Part of a small language model's weights: rotary positions.
MLP neurons of a small language model. Each row is named by its layer, matrix (gate and up: input weights) and neuron, and shows model dimensions 16-111. Each number is 500 + 50 x the weight over its row's rms, rounded and kept within 0 to 999. Numbers have three digits each. A neuron's up and down rows have the sign that makes its largest values positive.
Before each neuron's rows, "fires after" lists the tokens most often just before its 100 highest values on Wikipedia text that the model never trained on.

fires after: " St", " st", " b", " D", "st", " c"
L12.gate395:461496650525537499394485624488520509536554522469469562444501506483531525551458549566505476561515468480537494460492433600508507557524475434503385485510501616517424474469548541533478540381507384600498438418464561484480473496490441506446492492439439498537561529545527563512580485523543489513
L12.up395:451455545451461488490472578581458463523481480452487497518510435586483425447486497527451469495490542501515495529538423519419480496488487430497537481517527557572492614474451536491507562494396484518512488560506514506505534431586510482548548562533461532530500434433483535457557418560502531501

fires after: " f", " c", " h", " W", " ch"
L3.gate399:499488455492470472554464571425521552576614608478520532513539513624655508513545546527487529573487544580528604486551497524458422528577497482477549498525454491467429528490540471471496548528469529536524627547486545494496453472543491553532514503474528540486511439516494494517501460488447482542
L3.up399:466450508615472504550458533462548521484618494495496492560535484641601539443523581419494500534519518574521513504496488509448445434481450509476538483504446466486479558522431427498461492522523496414523622530523524474519553494476445538427542541597417464460457500538471487486464511505523419505

fires after: ".", "-", " (", "s.", " \"", ")."
L5.gate53:532511454511514488498549513557490519430557528598389478469452502514355567547468504485474369560511553540499345493398479498518485466440492529528503549465426567566449421542570547571472451526470408483501501496487528475414505461539569477453533519520590500457552470507550484529513488492498506520
L5.up53:504545539494622485431510579588420416508498428543470550522511428463493483444470551564533543425541540434519478502528538513518478546507508542435630605562471490446492449458444586551522444410446479470529515441478581492518471475489437586531561499514494578517501486537447472479500534509507479500

fires after: "-", " (", " \"", "—", " '"
L5.gate214:447429512571501541469521579577615505487518539570512486426459449587494553597488622515562555507496553485428479511449508500481505471531560501484556479508506535458500432474491507606499449504489426460629474453436516497530479455438500554438576513546503468560442473535439642580556491529465557371
L5.up214:391524483460573487481521555638471492539444432526447606559525489533495472472428516527521407569571562496490444462493527520585547506422487500511540489571564496603445577456476447529487439465438460467515447592587444552482546503508538508504534519566484475548508539508442494519456514490468553477

fires after: " p", " pro", " 0", " cl", " cap", " f"
L16.gate332:562530468454493455534627432433554600649471516447542515478615525471542518514526481457502523479473540556473432431499527570432558452482461494437472402501487461544543548447417522438572502520424468519542568506492495584411505538501500523558461521455479499615492519524506450497493426512435499518
L16.up332:584434508525565529505527505449499617540518499487383465432520492487413415459529422543550460508486495399492467488576552473506529526479455487379451499462466564415412532504459434520506538517504502614469431478514410482500527430468516486586507419430498478521522528492458448453519474459401433450

fires after: " l", " s", " b", " B", "m", " M"
L5.gate233:467393460509462550581525531458477468479505554486573464546479547469594586428479535511518602503528492491522442461458494572468441499547493537475500522499413471490418429540521421561539582496547573505595596433547436472407438449478455512502465450464563495500563547525548564478531533459535324483
L5.up233:449489525430497403585444458453495556453443509532550460570510552424551600548424544491503380526528546470446443547597477463470453487495411587457569430481565427483467546482430459489494502606467557587562528535540473541452389499409503479493448423471489508532507551489574455460481568529499508545

fires after: "\n", " the", "The", " The", " al"
L10.gate389:485505498489480570486599461526448540540415522490519461459467461435434417482496506430438558491554448434468439488464480533478571504560477596483547563342564491482498454495447459429449440442507485492484508559533493477519530454540509541547510500500503475497560484503500474523562510465563478615
L10.up389:608531530518485507447524478457462463493564575496416519549445449604457529539433477550426477505477544368578532459494490487498594493473536481451464513592549439521506477467554465460553490563539589464435526511505476513579504458484469490536450411447482483485452487505539438527497505473416495457

fires after: " s", "it", " con", " In", " in", " for"
L6.gate361:517500474538456595469513435443590511578539616470486553451459501473450554454459549462504538545550476566473466544488549505515436548570488509562574469415477527475606554509503497459521544507520476497535514520539497441507486495451529529446503477510457614438450524449573481505601590438462419490
L6.up361:503539454473468524472472543532541446446528470509487576380388410501458543554481532536614512531561529505456383606412488509538488516493515578429519479575470498511525518485497484410530453580488584533471528591474513500415446499499555542460518495552518507504553533523474483437559521454509538566

fires after: " L", " f", " pr", " l", " p", "ur"
L4.gate144:489442499538491573591608444514537492534572539447545466525359476541543494531532417400570487473555484491461463550487467500477476584536470521564503452551635483496467526556505479534486488466535389480473445460409588453461531503490569604494486538437479472531529553473570486538495450492534537514
L4.up144:454492523506526521456527509518485397537491518467533507559503484510394485484450490436607655452516513431489522418527442472499453478448534473531469483460550466610524463510523532460509494466499446580519501416476530450493556503551583560519530526573471482448552516527388557644510465518564511585

fires after: " (", "-", " \"", "/", " '"
L5.gate278:516521477546523647468448511498505510537526486602427565522514470523497425571504580473522441605508444508524506420459516531561569508491439495503471488540497563494527418496508508501484454537537503420584409479427549461519415529433505543532504477469595537389465531608384521498592528510521468477
L5.up278:532529514542482578455466471453489536502471562565437521579517416530511588508520456493514480625502470458569535476501484511509502515544485564472529470553463609568431470394480409465514376477488478491516498495403595485533502486483529543397511560417572534531573494557403483492578631488463418467

fires after: " c", " W", " C", " w", "\n", " m"
L17.gate368:542568546462511511499527431517444477474433500566560446468492460499427549497588509482520548508439536482535537545543416611442528517477472444529488473432496626567530467506520506508457433457551531505489563490467431468565535404521579472488523538484525477569475558421426553480549559513557544519
L17.up368:493541460544534496488501523522453479561511527541535563476463524363534457430592506539482479550487559546471579543591478471411448448512451460412543581485527548438415547485576479541562414484526486510447562455547491508475493530454477528515509414608452516578487562471466457555573494423463540461

fires after: " l", " p", "f", " occ", "pl", " opp"
L6.gate132:541514560566469481526552565487501517568494546494566434461545610480426498572550512431559546548524480448549476529434429514471474628531488469418487547518486495498534519537613510523520544464523522477428476479473422540482467420407554482541469492450449457482494537348526481468533453485416549453
L6.up132:432454422443451533478567496444463572512448564441456524497536452484473460511462551471383558501486533468497483487490475470443508506596620508495362505531488550577483565586595460574473454463541542494523485448517543457476509519496518555620484452501530528573480446530500517507413476463487483612

fires after: " ", " there", " g", " p"
L13.gate191:496403485538435488517539565467489466607578547534467468502557480441475491482525550469553554505456502446471450506586488479460513476421549395430523514521503528450506395545530482567505484490537565389550550539530432615574521580567489489436504432501460572611487495484423467495523617540460539523
L13.up191:510464396539570542493545547506448485518511417494509525422518512535507381502440557554583537501392551531506557515569455537549478446508433502502423468492491394418448531455449467507472469510476519490561495496568504546504559498515456537484456498546445419612507441483494452526452518555510396463

fires after: "\n", " Sc"
L18.gate392:478479464445543474572506473471442550438522459455465521614480506616520501410545515446466473484485426454487522519501667550534437556586467571599503467496562498617538424422487576453456541508543377512389499575509512551486498493507409474572524525503488502560501526568491573500516537524544504462
L18.up392:418576556582542443502575610465511518497515525507491485544569578525445513503508484518427477490541531494567509493512490503458479547360531526488430503499426474459525527471415441644359647460528480553533535512452564464584489494554460427517567482429508575480511448494527500558446523498579495595

fires after: ".", "l", " l", " w", " It", " Am"
L8.gate15:518501499551533437565480488496562445554434445504553495483460420528516524563474578438518414470452456515467603486545526540535448412522488460542511492520531558610497398454477462451506522399541482510531445559497480498499390476494558394451475490494534444497405523552504434553538489608408508458
L8.up15:453485527475437441521527498441535574530537463515520510521557571578438503469496536433575443484507596359404485576516565541540530523468552450482451485390531524549529441429545446465477552530481494445536500432482484472403545498488613543478458497462541561508468574515576508498465431468540411475

fires after: " w", "ad", "ou", " She", "l"
L8.gate142:478471477474556388575570443491471486559532530531614479467493436539522514516547490507527416539490495409501537549512556469501561600476595450536544451518571475476515517519524473445522550472523508532498566430481512536460482480444516493535407563447506451533495458421572476633562531539493467552
L8.up142:445505549536518462531541424510484532512544478552485433436453601583541474529470560488555449521518431521462573523522514486548545520448514465535435561513575502398428497430486513440551558543434473475510491469545521542431538443478521485521408548492573465565416554554574510557476491443540535595

fires after: " Me", " c", " M", " C", " P", " m"
L17.gate232:542535508534520475523482493499500428514449548462527410600569442381456508448552626443454598502538426483510543514531530561476486469502513425508532546519411446450464493560484462411489529557490488483451479492563476621514546496429506407511537534461472472598498488448437509596526535437429421506
L17.up232:522443433542481527556502489533505461512416504550501573633425422557501497506570560435463532503559440519534510534527601538490470467484445429457530506584522422497502597400523457464516421520488430447531453630531485479496531521514396473514535576465492535559475535522501446587466420481574435512

fires after: " T", " B", " b", "p", "B"
L10.gate399:555410495455483497501530525482542460580434541485492516551464497504511542496457481493412434485453515380478531459466460511539462507506523508490516562506436483436479520479501491517555648526481505568573623492448497441471445500565494560480549529544511524616442509507518507561476489535502377536
L10.up399:443568501563493453422513553458602515447595544485503570577476523437408518555514476506424485582519479542555458550556420518442524539497512508547422340548486501514591515512496381534533495523507489558506511459493529399510543513535548497468534524362490392431460504530545496521468606533521493586

fires after: " Ar", " C", " in", " c", "==C"
L6.gate325:485507469407590485492435452562567452408520425472480539508557420447461431558557494460507407420468466528495527536495488622576481482550571541442497557454415497529467518557474595510506419495485552536522512531533560449580550531435472551410498485535415485515493516467522440451434577524483440562
L6.up325:402447462446577493527416518521535504465395503459406585423572540489438445541512490551468468486524543434475477534424557474470530502414532535432550484512495565572508499484473523413464617463510565557496470493456455523520450525451515485451531448511527433568504559633424577475461492619522479464

fires after: " I", " the", "I", " cent", " U"
L9.gate184:466513504519501516582526453514430466446565520374528557507547475439418501460509473520459481523472536537488529535525530452416534584526682466440507593378536540541523545402461573427430474523505526523512446494468557476523494547476488445443615452484474477486581523494499491528539450520495486537
L9.up184:483428453596522419481513497480498494489479556568470511529425520476575487526435506486564487487440410568527401500541450539523448575458447605491597512577495463490486550504522522596498550454580513501496599460440513517446467470531536488518574576578567571466490537415544439566491561459474527491

fires after: "-", " (", "\\", " \"", "/"
L5.gate208:440533504577514460593450496472545418548550538544488501516431430502503480530572570438546422507425423549582553450475623517545525399477533580413550491543433533523564463418461508485438463638467537582455429433554504434526498459473494563476539529496497457354502502544440545495423504525473473490
L5.up208:533477512488343533406458492420600537524449456553477528565478529517411478568437501570504551443468502524522591511468531486409510409443475498584402414593504509477508479518606433563538484496480435474510446407499568456591505423492510457494562560575466504632455465453483484541428533531425530526

fires after: " R", " M", " L", "R", " new", " N"
L4.gate359:436494505450448513497498522417522473509511492569493558520565563501572410489599534433507457630469544427431363550531468591452483538462499479569485496332502463475470486501444381566493455488562426480497485418555545493539516494447537470475462508412495510520448457523472569489484457569504520477
L4.up359:492491490497447491573454563542458478414523470438499470533568498558515462416506490529591490547477526519601499521473513553511526560454526581469522482479522567419453459503521505521457591409524430509496507501528459464431498514497538466478435420488493594467555577608406410530443402485569473491

fires after: "\n", "-", " \"", "R", " (", "=="
L3.gate304:439516577469473494467415452530439574474440426472563519517394583554491374516469480392433502455486454550589453570479505533508440552509506503523516479468366547536554526586539607516513474585559560397493498443522513538444496560590498468558443559489489512445589498562550505511500503492636441571
L3.up304:494423504462427537442514532458443628445461465518498460562503441543463398552542465441464470469495448553567482553517497428580405591494595464476476540454487569534494539425491501544512449508509488422479406440520457502489432540584502522550499584529396526405582424456451534460469464465520545562

fires after: "C", "i", "in", "o", "a"
L6.gate58:424465553467518510514450483506443558417468432580559488487519470545541498507494511466384522482425391472462504536514452544440501382510430432379522554379395487493544591445532458537457461462516542507529452490401459560511546591490574456493438610494485488471498571515534493580531579506567506554
L6.up58:523488561534477497492443508590443517567482506532469480584524561495536554558543517502492480536594460584446464539476473484404415485455424594515524548451455495436583574515512490484451498415463463479496578409558501491501513520498512522552541531438533554559462480559492472521452556512497456449

fires after: " at", " the", "-", "ver", " from"
L15.gate364:494462523498464406516453542592478491571540495470551502551543488486523483500529511495489504526561450513587531518471524574509493497530478478543485593474530546453604561393445501527481427536558400530556443539449576507463465399531492605493529473505472522549441554557507559474539439398576572572
L15.up364:416545499535509525499523506528501460546569494517501445454477561446428539459528419535533448554479510507531510396503531532586539553458507452452494454550562439458552653507465396540488536545515415476484542406578584463499454405529424388478519501579460516517523533431534507497537513557438466630

fires after: "\n", "-"
L12.gate442:552586490433519494615561558402492421508522556436411509590532553502531498597489503457541459531509563503483592607496595491538442590485451524495543445540435511569572495555482517465491536412539450575477550459502487567471406486539461434482560493449489540490501521543469524476433418529398501453
L12.up442:461479507448546554455538500493537523505441435499512530439548457524530492481447505476407472472519503446487539516462473503608468554417470499509490422556479452549463532505426518532521570441519590411458477457539561541572427436561503496454595480522576411516503463530574523426570521503494518538

fires after: " L", " O", "ig", " l", "ri", " |"
L6.gate249:495492564505466477537476424455596504615380482420451528528441429554506453437490410518528524489471604490501519519466512582481576508374449521468490562539578517559521540490576448557529441540498473432487465603624510513495533531491543532505525471522439406587444506504450422519515474485512482513
L6.up249:444540518468544427414607510455452444489459410517444480499508579491395426461483529545482465513446591505578548442410504490493549496370572589444440489489543441526534529460503448470505491457529543548430490528553413458474568507545497502449498537552443453475508448563511464630565486402527468419

fires after: "\n", " the"
L17.gate281:453489613599517458526544500502519528507521550455564472518528459465526461557615542437420508496499471467483459508472440538536487563487546552487468503445542492484536524357412536475525312431489392480501506549568506572539493465480442442473499463460500514456541508424482501525470518519533448591
L17.up281:475382508533515513451554482484478500475498557450555502514402479530442547509454498501498422475531470556521490452436531533498552511492482532481523491564524466476443559469465420508504537498538458553516485511499550519488464552502549430437488468476503417443566587387562415505534527443594392419

fires after: " |", " ", ";"
L15.gate196:531384520451436507555538546532515551565533558490443523602589496412520519472499499563467504468433533458521462515485529491470487469440526497525543360498546445503594540398531474493463494480561497478462534446441481480433486429466502512531454496510423543559528536454352473549532401493468520444
L15.up196:448532461473578473539539556513553494426554565527522481473510477490520540449489500519528451526437418493448537492427508438537508489449504462491482539453431561468450578588444456598607482567522517485578498467561555505548544493503511547457467483528461502538391424444571584584483499567502442513

fires after: " |", " in", ":", " on", "In"
L2.gate87:480466497366589468567487508517463481497570471460482514433461497505532467525512541558476412509509616487531475517462536527438443473522546578537551458471478420479440540492461635489541479496555610531601495433556513457523371486446597564475504577495485508496452559549479465419444495377480604600
L2.up87:472521521349556522475419482460461442476487547488498492428383533562554489410414587554425518457545578548579548437527502499424481504498572473442532458477500497533403521455519602459470517486511615451537403526414581553513437522440452479511540551509514489480575470475466496456456548509440593477

fires after: " m", " M", "M", "ob", "em", "m"
L6.gate391:465439576505642500504576555526503483539564509448501588508417522498480508447523465494403411523476525499542534461495531476421412468511494420601451396521497481490467533485466449563423425548558594419445477442613503495533502501465464454577539452508429512523421418504463422544475621508439456490
L6.up391:511537414534458540582405433523390463524560569458483488523565507518529509471505499503501490468355573555439414431457485520531452435485425497427503518512462497579449545511463362511505569513499481539488578441490550485403566491581501547473454465433466524468529526589541535580457467546525473464

fires after: " |", "\n", " place", " life"
L17.gate416:494501523396553468474588501484508535474539447496539516432506450530472487531480529574428434539487482512488658557383485520517498422480427486644430524521533445471596580520563433483448552509550459508496593530354454482491461572533483501534517555432519543543537477524521536487527513412466534481
L17.up416:519475501482526517563385557610601565516488573546529488440530485576562514424503531537624480595511520491566435510625571483481474573535554445504526616481379491486497470487394526474472519441490400556470429540423487453494552542467568482480481560477510526488466496439534434499445597503460454462

fires after: " T", "T", " M", " m", "M", " ex"
L6.gate174:456499480570478547479427538432509499523478402544526521548507532503461529470572534511409436497518600396530514505536537538539444492419510562488536400561482593502443539577508524455492409484454550562469630359536513438455580498447482494463491499495538616493438545479465564593470469445428457421
L6.up174:488517424504555504488517421447478462410554552514458578531436400475522639532525432416472465497425635558500551464412464542582450526546432554610477466462436597570503452569495511516403469510531460531536507536476513499492492470545557478547556475548554501550469490655527458505492469514561418470

fires after: "a", "e", "o", " de", "lo", "he"
L5.gate197:517503389491478502517543463410430358417586478442569452502410516406567568488482607452427530519543502482487478431603490531446448464525505485543484474468543457419505453431518473445516470495485589461660584483502484475535499485453505483520460494508463606511488569543479509556485501506503511530
L5.up197:471511483572439572484518498420516460600423421525541549549503546409512593563412471606428626536599506557418455510466548520496491454518434432460479559493511470518548556548501448416508542416477476496546624501467440558456530546479543499446555517481480500551541523492539556476503593567438518415

fires after: "\n", "-", " \"", "===", "V", "S"
L2.gate66:546483557436590508476502591487548462503594516528461540462570475444547501482460509497521438515516513466541512548492584585564546488424516485399522505494450494558547524541459494495448450532489486448469515357509572511519399509535487657575461455423520459476421388553492576445450597456529557542
L2.up66:433534540456474474426557540439453492541477494471491498566523555532638495416506504554519442501494517504417560497544513440569461435461541438512509562560484406525506542519483547555457512498572517482548466402552460598527525420557522449507579532510450524538539486556455485563457491460491546530

fires after: " M", " m", " s", " C", " the"
L5.gate246:427482446471443522502521490524458484623554442518550525522562559496465453481506577531439530420501446469485595495427389524421407508578477522609520559490543598542539473581498472475556434500606504429524527436502515481497487507432521483474588490427488506511486528542593440555547394526475513580
L5.up246:475436501487526588546515396574504543600532495469624557540510502420497470465515446509569558451594519513502552528440433560443469455501456504501526555444473481455512475563461515470595525532492440567510546487495417544555534504431533507492548562432551558552426552476485483382399521469496491526

fires after: " of", ",", " for", " are", "),"
L17.gate159:418520513492487410440413499450447484503476524475490492490550541400573496469538485438490553480451463542526562542511412497456403438448514512556386463522547499520492455555446558457589468499634535567454500549532452465524557476534489553445462491416551518579499486486427477454508518582548539484
L17.up159:538598561503496543510506481482533499588537535509520557588450447404532421419542490508557524556457419476570416556482438529472595456454542466552475543562459489499552451441456481477472464543372468483482510433520546442556560429482531577525494442592541546493528549482537573527484483443509415489

fires after: "|", " |", "\n"
L18.gate342:557452625472525502517533537541495564513530622525507534478483532548565525471489536446510424471484562530417507555482505433599504468401510502556511534542508486536455514410441513499505457620526480451502539433482463460609480585609466484398417544508561546493553543543495524449586570416464541508
L18.up342:432490495452526558496503457534538493583539527455417447557462552604482448575397518461427432472558449544517520487534500482559433493521571499514536456477415453514602515468479563512367552468531470539504415522449522501507503472373515385545435463441549564563571485532493438507504450573479514591

fires after: " 0", " ", ".0", "|---|---|---|---", "pt"
L10.gate44:497539468494493468514461548497528530505589511522492455489513521506504478505565431507409550454524487561493534468512523538442491480467527471515540507483519513458542531449531483558542452482574492578494528518426563534471552483508392504551478448488510465460485471418543555498469464469456533513
L10.up44:435513475460476495520511464457442396449420433539495572535564562400579509491577468438479505539520515512518563571550449529512447457574637484500475559540457466496473554509536429547540528431538413490564532591515471519488487501487502563546439554447429480602560597523536452401572516500528517438

fires after: "|---|---|---|---", " ", ".", ")", " 0", "|---|---"
L13.gate107:444530542537495477568440498489580448520511504456466440539526419405571450470591545570508454515500459546537529439604489550407510463481528519417420478465486527447559573466572561565525525488482492447537468477442592559503498537543434565448457464509446554515466553415499539438451461527449466520
L13.up107:420533452446492559498500419477467482484455497505511509478502466505448438581509480486485434496376506619483518467475429467599480463522486538486509421573531548528569573467554542566556410449514506555546461488357451484525464477465586500445450420478600502530430545446469417470476431505634447453

fires after: " |", " B", "ort", " b", " f", " F"
L15.gate132:546548490541378440528504513345555511431573552470488479555556524604434581431555423423504546548476402418472416513501428470403473499530485516510520489515543536485408507486447442463545578544470441467527542508504485458557500458584450525527488524437506417511480428417447493523605518493484444461
L15.up132:547520474574578466457519491548631534523514511508464482546487558436474488548477555454372362477503475572473599492507535556509506502508589563474469437592493553520490454484554461538541529564496514548527503466515535485561493429452421438391467577474471494484517534461473621591558502501515500601

fires after: " |", " \"", " of", "-"
L17.gate231:567475497468479496454444442447571503402413491414513544507561547622484469435519390425535532471444442424512517459463602467509519455496528517449509507447520547494563489490525524527458450510510475385473471413535473520536548443453441541529485531479513492482597516526441478505535470614569482442
L17.up231:560577539529524538409591516513495547460497571378531438465545370515471441506494517554442511506519570483452528570475425539494533429501501462452470559452485538496470548426482482436513528541546448592553544510463484490523447595462513447487540487467439492437415469496445516458490521424524532568

fires after: " c", " Ed", " C", "ear", " H", "w"
L6.gate354:545467385515518466452575541481589461554543456478517559539516453557576391539424480431538491545591454486529468526498443456517472611448500503543522488549411474552529451600482567478505404436576476447507499505522475561542539519446511423442525480555493467486476467565511449508472436477496479498
L6.up354:474492452564593513494499513529642468535452575493547578533584536528545470549582537511456503547555539545522481512378494378516463528419585551490494518516573449437571544558466526453537476555538564533430495552555427490539448412492493485510519487507553478473498447549476540478391410528487526484

fires after: " ", " n", " to", " ass", " All", " G"
L6.gate6:497467466463427527552501573522480480550502563537531474476474369483547511522495544458573484639520524517471470522557514452537428524494516500452569523591496457571512579426556493520478381480507517492443502491437545456390425424486459545513558500476475535482518502478447519540461514540485573524
L6.up6:540424519492565455548431528489483563509547482432557497537445402549465509429604608482543531431516521530436484555506530509554502339478461404410494537479474529538499529468550543483502577513445417484500412447539600449529450539552466445427421565619437535455546526443481381509487520601531448516

fires after: " the", " th", " Europe", " Ch", " sp", " he"
L9.gate266:469472531546456491431546499473576531520525443557467553563509474527510575571487455546472415572549498510514471425564525516547545407415497462527474518461618500495478501497500506501459473470404456487463434521513504520506470489561528483552532603486576500541610497443603448599442482553503451490
L9.up266:449506533453494529524574442503535406446555571489488535504511437469480529442547549600480391443479479602495604452418564521497535480534433375399508532481531525542528431503549507422442624479458442597542494470447603500559472481566522474588489543511449504486533557496454540501510454481518470436

fires after: " c", " C", "oun", "il", " Car"
L12.gate12:490527507469580437480483427467473522522381499455467528460515511518480457513523475591425571494538467524511493475463515497517465599520588400428493573540505472675550456462501600436487495543462514595529469544417472585578409486499477432483528447523548512492461511417473449455505528436521575514
L12.up12:511459383505527408499524613453489446540489444582553429492548531420579529542508535536478426475477516528512539514510503456432403432507441522578472480526514509528516475432537398464454439597488449528468399516524479523473477439447533489440488465589427499493515501508475600534556521519592436497

fires after: "it", ":", "+", " pro", " in", "il"
L9.gate165:511413494567419498452362536525552398562476553534493540442501532512558547491508542524545489508380559551490479527536449403511496589544525462604490504509470431393622616519572454468533529445555439502486532500508442489478546533543461485462498417477484452470519458540486512404655467476484541462
L9.up165:434539436477447517544466521492532410534568568532535556422506534590436591452417447435554520515485526535477591506426529459527520559483483537538588489493562579548490477481493464512552545477473498611486510519463465487415542584520498569540474435487481487500491426528596462462537514453453438474

fires after: "C", "S", " S", " K"
L5.gate231:568539494466532438494449514484545570425465458559585595546454480447521564497586483515529479584432531548437463442479486435545506448607477592504506486492462522477553544491478463486542401507589507445449449432367434499619558523498505459566461399441489523477462511480523436463530513587468621496
L5.up231:408501528441571627557455576470588517482541442434544453426485487448568579440570434541496476519445526550458561582535544487598487421419518495467471496518425582484534550489497636538535512520508515443476508436475454514512556467521554402481566502518477487428494535496465582481495501564461463540

fires after: " m", " M", " t", " T", " R", "M"
L10.gate428:451433419528474419454475539453557393554502475570540444459450445471509548464519489537486521497461507539540466508488444589488467448496500539497609454441540534480487544516452400504435390512452479479479510407505500484417607538512480592589554447521609545572535503542435452559510429450467523560
L10.up428:468468401520431553591564423540502458494511509466504471547546508448475448476461460463467460432540590590582462522508481567456447490483506469486499420494504537545495508497515401590545538429512499509510518393562513560468553527542562537408542481471482527472462500526413438498532516589477510552

fires after: " b", " ", "w", " B", " g", " s"
L13.gate313:458485470575502520387417444506578529483575475494422521480549423450453456581436405581431565634496537507519497503446476525486460508464490531549449542509420542494507596398518530506448486502526492420508456443410506562573510483452461541496484491566445462468508488519486520543587448468444597518
L13.up313:507465476552530528435591545513483437494513536483530490454584463514543548536480494617574535452381509456519551452464484449508414466425502562502497528454398456543547589519475452557492545536436494516583576467488394517509522469511472436527514421604638473463527488575515455530506481644527495416

fires after: "\n", " the", " M", "-", "om"
L18.gate84:446494523428466436585556458508455512534568517425485525516509542558500516458552499483458448467488410479504525535484467443519388496435479549563487511470507404515479480509431429483555522419584662476525481469565470520545442498658488498496520488443485535536524499544523569512473483449511485595
L18.up84:402547507487572501544531521480604482543456513530488495539455576498511531522512492538495436468490479455482491571543422374502515527481427470557551455445544521550618526526442529490514485414500515430436523501475542498555397552500404533457562558513402495515458549553542541576514574460602447607

fires after: "st", " p", " cl", " st", " St", "rop"
L9.gate443:552521510529469487493557545459437491562507594523473401504535476486604506522480503481448542417466473460426338396570523473555464583405454451563475561508501564494454511470375472457431488392570516518531460451482440487516443492514488511460531612511562566548454502573475632550591482499524452555
L9.up443:495409494512534461480496582500511573537410482475521523565535411534458468442519572494593602481524664479446461475631499492471481431412518531511508561518481522432530522566516548485525594473589480473593481507537515555601441508593457473510424431453507527554543523481496532554525472502488521523

fires after: " c", " C", " the", " st", "ersonal"
L6.gate437:576524483511489439464505491460552559416453472549545650537551479507467455548493487503645470534520467524495499512498613497462470473565526494588505440408425448442496465560528507386564542455583546488489514432513531523534529534401539488478535511502450482465603461496505527542542491517545428562
L6.up437:512474547563555497444539442475546557591441513590551474499452462458520429458462514596544450521473528445495531520433510422518513414497575458474481486497520530373484409532517457500481565508543598399498519419444566520564506554462542482477561393474536429610384502508526510549522463469540553518

fires after: "\n", " was", " is"
L16.gate404:454421590579550471459537500502470525440515518418518501585500456508510516468500565449471450428470607536531508552557525506532566569575528505502548524505568460499466495449512457444469447531524469511515428481569524550518549487537459530497539459508535508461508413459486526556573537475500570519
L16.up404:408591427452532531499519573507495484543593477486492491576530474525507456491491518471491452401537515473507524454486542522500507507469464468550505546400532562598563451476442467514544547549564495532438519470408487545579553509452509511481514397505491447551490621405542485563497542444511512562

fires after: " s", " S", " Mal", "s"
L6.gate301:453428405574481445485568522550534558466570440540575498514371416559476527493527547399500524539430577424521465535534439520539405540469524464567457547455546504511492522540523473491439540482561571536511489508397397512454466492448580462473458552600521556418545571496530500450613547536485499551
L6.up301:484456519590444460585489518494370513446479577495534444527503493363439470601514505450491497500540571528497434580494486522487504541450506510497485499519507570463496515523612466453520478568429505493535519448592503511500451445449556450531455558498508516445478557485468494373430448589527511541

fires after: " F", "\n", "f", " H", "F", " V"
L8.gate211:404533525510419463508547550526505580519502428455547486530467600487561501574563517563573484467584444444506511484446493389480500544432584425532485416499508580319507484444527550496489464493524492532474448512531554428439518489551477519486497530559538493495488466457452493479468549577355475548
L8.up211:442514431475485475555533499477416516517466523486540496587523434407510424508526449486532518472492440401495535454511569444493590492475471559537547479490517501472508507515486523554507557437536460530418509496436538517588481491516511468450571388515561419438562501544553437549557499510526413435

fires after: "b", " B", "ib", "\n", "B", "|---|---|---|---"
L6.gate262:543436530557474494488571452512480522576571555471549550530591434498478633484576493568435587542505475404440620507505510508486522502478502584490492443464454471533479520560494464505514499472543526505515543506540496497433384514522526546523487480446446568519432534468517438409414509587519486512
L6.up262:456562574508453459484554526494484459505529516505544486433452545509502460498555565542391497479585522458437446507515506556495554487528520488501504452474483437455488498440374383514557544594429574506470516558578424458485440496580464561538494498518551421426525503512516552434449517495529536502